Part of a small language model's weights: MLP 2496 GELU.
MLP neurons of a small language model. Each row is named by its layer, matrix (up: input weights) and neuron, and shows model dimensions 192-447. Each number is 128 + 24 x the weight over its row's rms, rounded and kept within 0 to 255. Numbers have three digits each.
After each neuron's rows, "fires on" lists the tokens most often at its 100 highest values on Wikipedia text that the model never trained on. A number after a token or word is its count.

L12.up1352:109125142127124111080118110136117148093117137155102124119147140153113118133089124147131107104144119153134135143146117138152123086124133163162108154151119122104140128098127126120152157141099148096127141156077147084100138124085114111168128111164148128140156178151111147121141142154153113138131129108090147091143128150125128101153160103121150137127137171128134169123122109105162192139049089138116158122081061132123124167090146126131131148152136076141130141070150139171155133106123137151126132114121119114092118130173092143149109114143053094111165116057085119101136132143084120149117089129113152126121141099143149149120179121075115134114167122109105141106082065131116121148113147110125158158099139141135116137112155161124153111148098127115160182128082116091104130101127124
fires on: " |" 31, "-" 16, ":" 13, " by" 6, "|" 6, " USA" 5

L12.up515:143085122111125080152115108137142147163110132085127107138117157116097103161088151106099101115159166152125118166120176134138136104134110128129126125080097096135135118122128151158155129119099142126115114107103094124120142108105115152167140112088140093171116140141119166114151137096150145121139101120126136165107155131148114146121137148122151138129130135117123113157141126114105101171101148140146138091116136110129183111164132170149181136100098132122115078159141128121109130104104133117084093149107120132094157137121133153106098143134124126126123171083170114125097131131153118159097162094125105101102172111096118105144131091107129127104131110164098146158118099135102120126153146158115163140092138147168125135097110122119140173118131119136129117116127118123126143129088090
fires on: "==" 59, " ==" 17, "-" 5

L12.up1512:174119144132148108103128127120132133108143139151116083132115169164133100132083151152143130106155158144119117140127128136136140076102123119084120143156120127110100158121112100087156144108132129135116139129108150090125165157145117169114081147155111122109129102113150120102173158093136129136146149152100127107120143093179135105112209117097119158119080108098097127145120161125165095133132097135143184129134097098123081086115131146128103080120121163132161128080139180119141124116175118128113150109123163133141117126174123121170125138124129133116098146128102142170100160101109113181116128118162150096119120119116130143124115174116139113117109083157137132153120142185101151132135127102107121152121085119133119118123117099114125124141100129176120142167136128086133103135116152
fires on: " \"" 51, "-" 7, " -" 6, "==" 6, " |" 6

L12.up2243:107132180118104118100091133119108145078138136107141105102101117124176119143112139144127105135158175108113160145183123132114115120162101164094114124120127157117112171144094130121097113104131128141118109156143134067116153111119130149119117101156110110141145136102144086105146103109143191138105138112131135136184144129169138127154181134102098146130132118158137137141118136115129136117186121176123157119157127128107094159132153088114147136131115112165137108152137098119159109109165129127130137143097151147085088110114139134142127146146152132108118146117112195089127120172137156169066122113129150209090106117079169172168166090119148112143151134122147139138156105124061146112186188121145156119102155117152125103125116129147161126117119109153135109117149113144097126141089141
fires on: ")" 59, "," 14, "\"" 12, "." 4

L12.up196:172101165078124121103123122136110146189158165109103065132121137161101158092101170082146150123111149143088092123140141119154140118106124151146109111105134118094156176155163138142123114157163139134161134054169099122102131109103127126137169097114131114149088100103154152138158151118139106108117116125123135137098107160141136147161144107110178143115126154095082123199158137112139114078123104130141102092121126115127122126167109136140126124134103101105114109149119125112147132133073107138108105148092144161134103102138155104160129144110098063150159118134149092148158126129072193142112136110101124141117144092125130154151114116124132168102086117162120103124130115132124122137115106114180152141133132136155110128104130131083141125099087155132103166118090152125099082169139127
fires on: "==" 45, "0" 24, " ==" 5, "s" 4

L12.up2207:150135149146154112109133162096132141144146159186130182118102111108142162111114162122153103089157125138132133114140132129115133131154120108124144141132165190109134157156148120115102098147164112158096167100171126131156141086125106125094119123157113074133098148105151141126153158126103149110101118151136117143111153160130114129152151108105152133084173136117084112120084138149133139120175115119148137081132170152103139125114139134156173125139153158108187134161085131106129109126137144095158139151115169115088083131107117143154121130124096145105113116114168167118161155103163116133087150173166156150062119138150167127144095117150101112112100158153154102164126122124093078088129204125135143151164112159158135124143133149116126090095151107170114135104175119128113104152142143
fires on: " |" 24, " I" 18, " he" 12, " they" 11, " she" 6, "," 5

L12.up2107:108138124084138117092132147158100175119144108102108154098142157121133139129092113139110117141145127125143108091143149110078100094134116175122135129102094117121146139149079114150103139098128121131114112125115158125123073101094124131157139152138114077141147118125168165120089094159125097119123115175104126133123126157143090099180116136162131154157144152142154122118194104137177122157126114162122131107128134135113123135140104124104131175075117121139124115120098145121101136128143146123111125138080111165140110167139126157128125126185132121134138122084116129144129133120102107125122101154112100201164154118117152126144134139066161108128125145144137145096111141110110096128121131122156165114102101122148102137119149120113181148134148118136185106138117118114104154086118162
fires on: " |" 27, "-" 17, ":" 9, ")" 6, " JP" 5

L12.up971:140121201129125111091119117155083145098106156141117148128135096134179148149082110122138117166129126094147149105163110136137129083152093176135106129133106143116079168099145167143095109159128115109116137169166150124129144088151100156140142089136139133103128126102136130134115136127131135129086146156097123155155147130151103097113164096060111162099144149144099101165143126119163149115152131141094114115119129130098099150153153111124148182116100163135130099123152114100164124114196103117151113125072100140113102102127145186165115126131129198147122136124133158101119138137130143136095108086127143154113097090140147143176168115137123109140121103107169136146110090158085184100157152106113165137080135159170077097159135093124138113121100108144148131121140126122096122158110128
fires on: ")" 58, "%" 12, "." 11, "\"" 10, "}" 5

L12.up1482:118111159114103064168131106114131150099109186135116125121135092081192123138077160140119129170138116107119135157110108101147114114171126163096091135094102131135128110153118117119125122131119130110119164136130142095163119112177099182118163132158119112141146135104157096128164142095193145098073135130128112138190143107138143137133174094132090134144146148115142119105137117107157127131150089141120174101118128116111103153173130112143192189100126116176106104154144133159107127132139142119112112146184145105090107126128139181121112109151127106129090099121112196092173129128138109160121076151122177182121100114104141198118155145124156076110118126127128116157156116148089158119144142109122186094140139130124119126130105133078160126150106099159122148094171136122103109129138118
fires on: ")" 62, " |" 29, "\"" 4, ";" 4

L12.up869:158132105162108086105100127155118173123119178129089160089156134157156108129137109129119119112138099124150111125107145079132120136120109158145119170129147100147174154149084174127104135131108084137116109112121148127098082150132078129160148119156097096149125137131142157104137104141137133113141119132125122120139164112132123155120157126112143086137152137124152154144131085134129092088074132114110144092106092113121140122127097123166125127100108082145195123121141118161083135103112138115129121109137117168174122099175123111111109133075132097057148158138130127169111156122106220169133087137094189115094109098142086131123134108132128106140172122125143109081106119156141148099129145125140134164114119153117120133174112098129133162089117146104152099136104108089166091133127138
fires on: "'" 38, ";" 8, "s" 7, "," 4, " its" 4

L12.up710:131103144081148101120102122113165119103140142123151149114142090114156155131084081146156104159129142113109130126162089114117110119169089153108117099090166151131085095134151166110094139114157143101134145136156118134097134132134086192142148127145113087084128145134190105101112113152192170137097116139088086108189159103101117127105167113082092172130180155153140124164110096092154120111146137132128138135130105141135145137176143115157167150136095102130123092110132096098155115129128163142116158113102132152124092094134142195129120097146174183145113140131126173071166119103127142136097118144113163156133128110088152160171151124136156084110150130101153132129147148177070133103167127138125168115101169137153126126142171102115149149123116112135095147124133113094120132132127111
fires on: ")" 46, "." 40, "\"" 5, "," 4

L12.up1479:153113173111084115113122119158140154129144139128122132139148171153158114138099130183137147093173111126121095135143116086132110140121155161105122128136125101143067148143156133130087104127145129124148117095093140113154074117105122129171158112134173108136127135131105098135134102125123099154108159103146100132118140132120138110136140123112140141120089121077096136147158088167218108110106145154113158150117130172106130135107113145087117126106143114175118109117139106145144167137153140132114104097072132087176128124134097166117153168140111153152108097130108126117072164142114163134149102134124095106148106086129099147130142144106134126124090120149114143107133146123119113119141162132177180116119135139164131137136142094147124140087154129133121168130125161151120112155132149
fires on: " " 39, " |" 14, " \"" 9, "\n" 8, "8" 6, "7" 4

L12.up1265:192106144143124147131085108071155119124109094152152163128089133144106149088147095154135117097150103096132136125108134148145103116138176092104130117169123164119107084193158136143182121098130151143079121119127130109150101139074089142162053120169105168111123128094153126139126151140119182120131123125101137110092109132164108096178181119109159139099088114148148149141157134125128134161092176126122123138164112102140148126078100110143112109156091119147122109116144123137123119171150178118100096139159129120104121149179118118146114098167099126167085149103109174104095124125108132082165127138176135139117095147164107151126168144137158123149097132110126123161159148143108129129120141144095149144087111107118090099131161165146119098125133129117150155158139136137086094129143124
fires on: " |" 41, "\n" 29, "." 10, "-" 4

L12.up1876:158130152157078110128162130142134138130125108113141100121122147150115156112157114111107117125134138109137110118155171088107139114150128122118108133109139124121159107120148136152102154137098150133110106147128147095098114152104140140159123139111156122139077179161136088147159097147128121139123119140133173124115141134175131131173164104145121131128134130144124138157153176140167130131116122175145124144118146161157147131141135145115152149123180167090173136114145110119166143137135120131092160119143158124126157111144116121137077159113118133160127106101136123199080098123184079155140108162115133109111122139127106085086075116075160109127156099094149082142120113150086119157195120118136110143152132122112122130123146114156132147115176136144117140155107087139143130098126131
fires on: " in" 27, " Albums" 10, " m" 8, " mi" 7, "0" 6

L12.up1149:147115113130163142143151134174139107151088119097160131096097119135131096167115146132133050097136166142144083112152100101144141143142161114128119088119102152147127115119120153155139130149129139138136151121110128136139095140089086146144092123139134128130115151107161119119115137193136086143113133119150124093090104126143120149160206083143129099141144129141135149137110131137114148158133130145133157109158076161174136121105132123103158129126165091135161102126122105122171133081131170127110171127112141141125091120141119154123119128120117116141120163118130121132099118161141125135167109139151130087116102126099162171100174113164133121124114135129085122119094107161132175130095142115083127102109123088146142092127111136154131177095140125120075141167103110128107147184139126
fires on: " |" 31, " of" 15, ":" 7, " as" 6, " " 4, " to" 4

L12.up997:157102131145125080114128143114120132077121150105152182121110122156122098111123111179118086123129171066093141150170107116122142137129128107099156100137133144119096143158112135177175155176166120115162116144147155095164084151126133171157127107126086143104139098104119136163105139141159131117078129128070085143134137132129136119147140109146139148104162090121115165126135122149125083145122141099098133112138152139129164116146149097102140128176133095116115097142145125110145148143114134111118111149103112090085154143161103088134154157152136149127113136116115165085115082174117155144105107113149128139141148147105128109151145153113134136140162102154129126162161166139147116135119145099158158119093159130142131122138160131121130125157091101121151118126136132136109177162127124
fires on: "." 39, "," 14, "5" 9, "4" 8, "1" 6, "2" 6

L12.up1586:137117120160130114079104148096106141142117140097148131122109110088138152127123134071163144129151098139140090138160173128121103143142172112153153124074129143133161155161110117095123094129095169154084095160127099143152135124107099152139136139135081124136156160126126153149161143131092140145129100121157128137143153131172074182114131115088145105139112095143105147162147135147115164146136094187156130114125119123153177101116169115138213146093127154147124071169126122145133111113114130188061134100136157144134115156122144122124105153141161145101166138069134087154103140089106102142126109119171138123142175108091107136144124074130125130118142122132133087130113088134105136083095167117154169142135166117121157148135141077107150123111108159165121149118113111153095100139123137
fires on: "==" 72, " ==" 22

L12.up65:122125093090131104121141137109102146162135082121144081173091116130075092117092125094113126118142147147166166089154134164186189125126135178102126112172079187165119136152120130146077137162123128144122128147137116137131132102159153167143127146143127121121135099152133167100132143134114118099157136110146139130111169128120055093155144088126098140148090113110077108080114141124131148142161104150128147165130109146115152107118151111138158102115139113131137085120122103100085137138133127108131100146124138150117143141135091105138172087141118097118139130064129170155111114132149090141137104122181093132100139122132182125142145143091146160151095136164119088133159100133137130123172156111085144143147150135153055140107132103140138149135109124127128118113154103122110085153110132
fires on: "," 29, "|" 14, " |" 10, " of" 9

L12.up2221:141149110116128129108111145119111129144149192134139165141089087145101128080140161165150106138129163131093131131155141085115172166129126142132110135107130136123120136155102175182122128141128083130124084101124090078128113133107142159124147114143116083137124123132110138148079125115132115125114131120098100114111171130101100118106152189096127137074128109119098130161132180127149104122135062079079130116117093158130172119188127115188157078163091129143132127086098117141178141116132150110151067141133096099077113149147072189122130124148116104129112138108109111134140122141152110117103169114153156123135100092087177135128086066138133112155117084133144086142105084103133163151190121102182122131130139148054120130102114129145129162118151111136170111148096132118107131136106101
fires on: " (" 43, " " 13, "2" 11, "4" 7

L12.up2256:125097136094138101091154157119095127150161153162152125110114090145109153106098104158147085102111148163167126171149143133107129159137150118088162138162080154113112120117136132158082125140105116101157085098135111091131099104107129113069122107097090110120118116155133146118125081149125129154109133128100115183120159129154128158121135123112087156120155134112142130120103084149135125143166133102110127117140099129142101148148152100122147126187134107120135113119070101096137116156159118135136126132118131131162136139130134148092097142156124160100139111095075098117080148157163118162144119137118126163112133073121153166101112078039112102145164150138122126149161139146120123135171179112142109101116108116169108137116143105210132138104124164120132161131146104126112076137112147
fires on: " " 26, "-" 14, ":" 9, "." 8, "°" 4

L12.up1510:168133129109130126147124113135128122114150178141117103143105150124160098116127160154149105151146154118078134115150129117109144118140120130132121148116133148150150174091137077118145125143135144135103092102127129086139095136102127125105126090099141129182122157123180097111113104127133124125122135095096136169157115133150102154106170073086134146108089121181115145129183102151130140136134088084146146120175114082125137121149125113123153142161066118090117113147182128138131128124142118113126090129124139101075123135145110146174121135143134145103148151086141147113120097129163153139188079147152149129114134133126186122133142170106137134102134117109141136148124148129091161153166140123123146153131142103099096094085163108086139153131123112097122132123070133144093113116118139
fires on: " |" 61, "2" 11, "5" 6

L12.up445:113132144126149136130130105137139126156125131179108128160113137161149125111056132173141111142151137133157139159155106153110124147123144113054133169199130161113102132138172111161134132119153087103135120135087165117136122082134101131150104122144118135115122104125128129137070155105129126123122103125111131186118137133166067084106157104129091132099129110102115099115119116139145134118105140160069125143141150131121096086144143135073106140147170117138127169110133085145121106125119118146120125104124147104162138188116111139141149141146099182134137135113149120129070158152106157136192071096144111140150130085093115175131115133106162163142105115129146118138141112135115168088157130121178132117076128128098123109150162132134111112138137135132171147122114130100123084131122145
fires on: " \"" 46, "===" 15, "°" 7, "-" 7, "\n" 6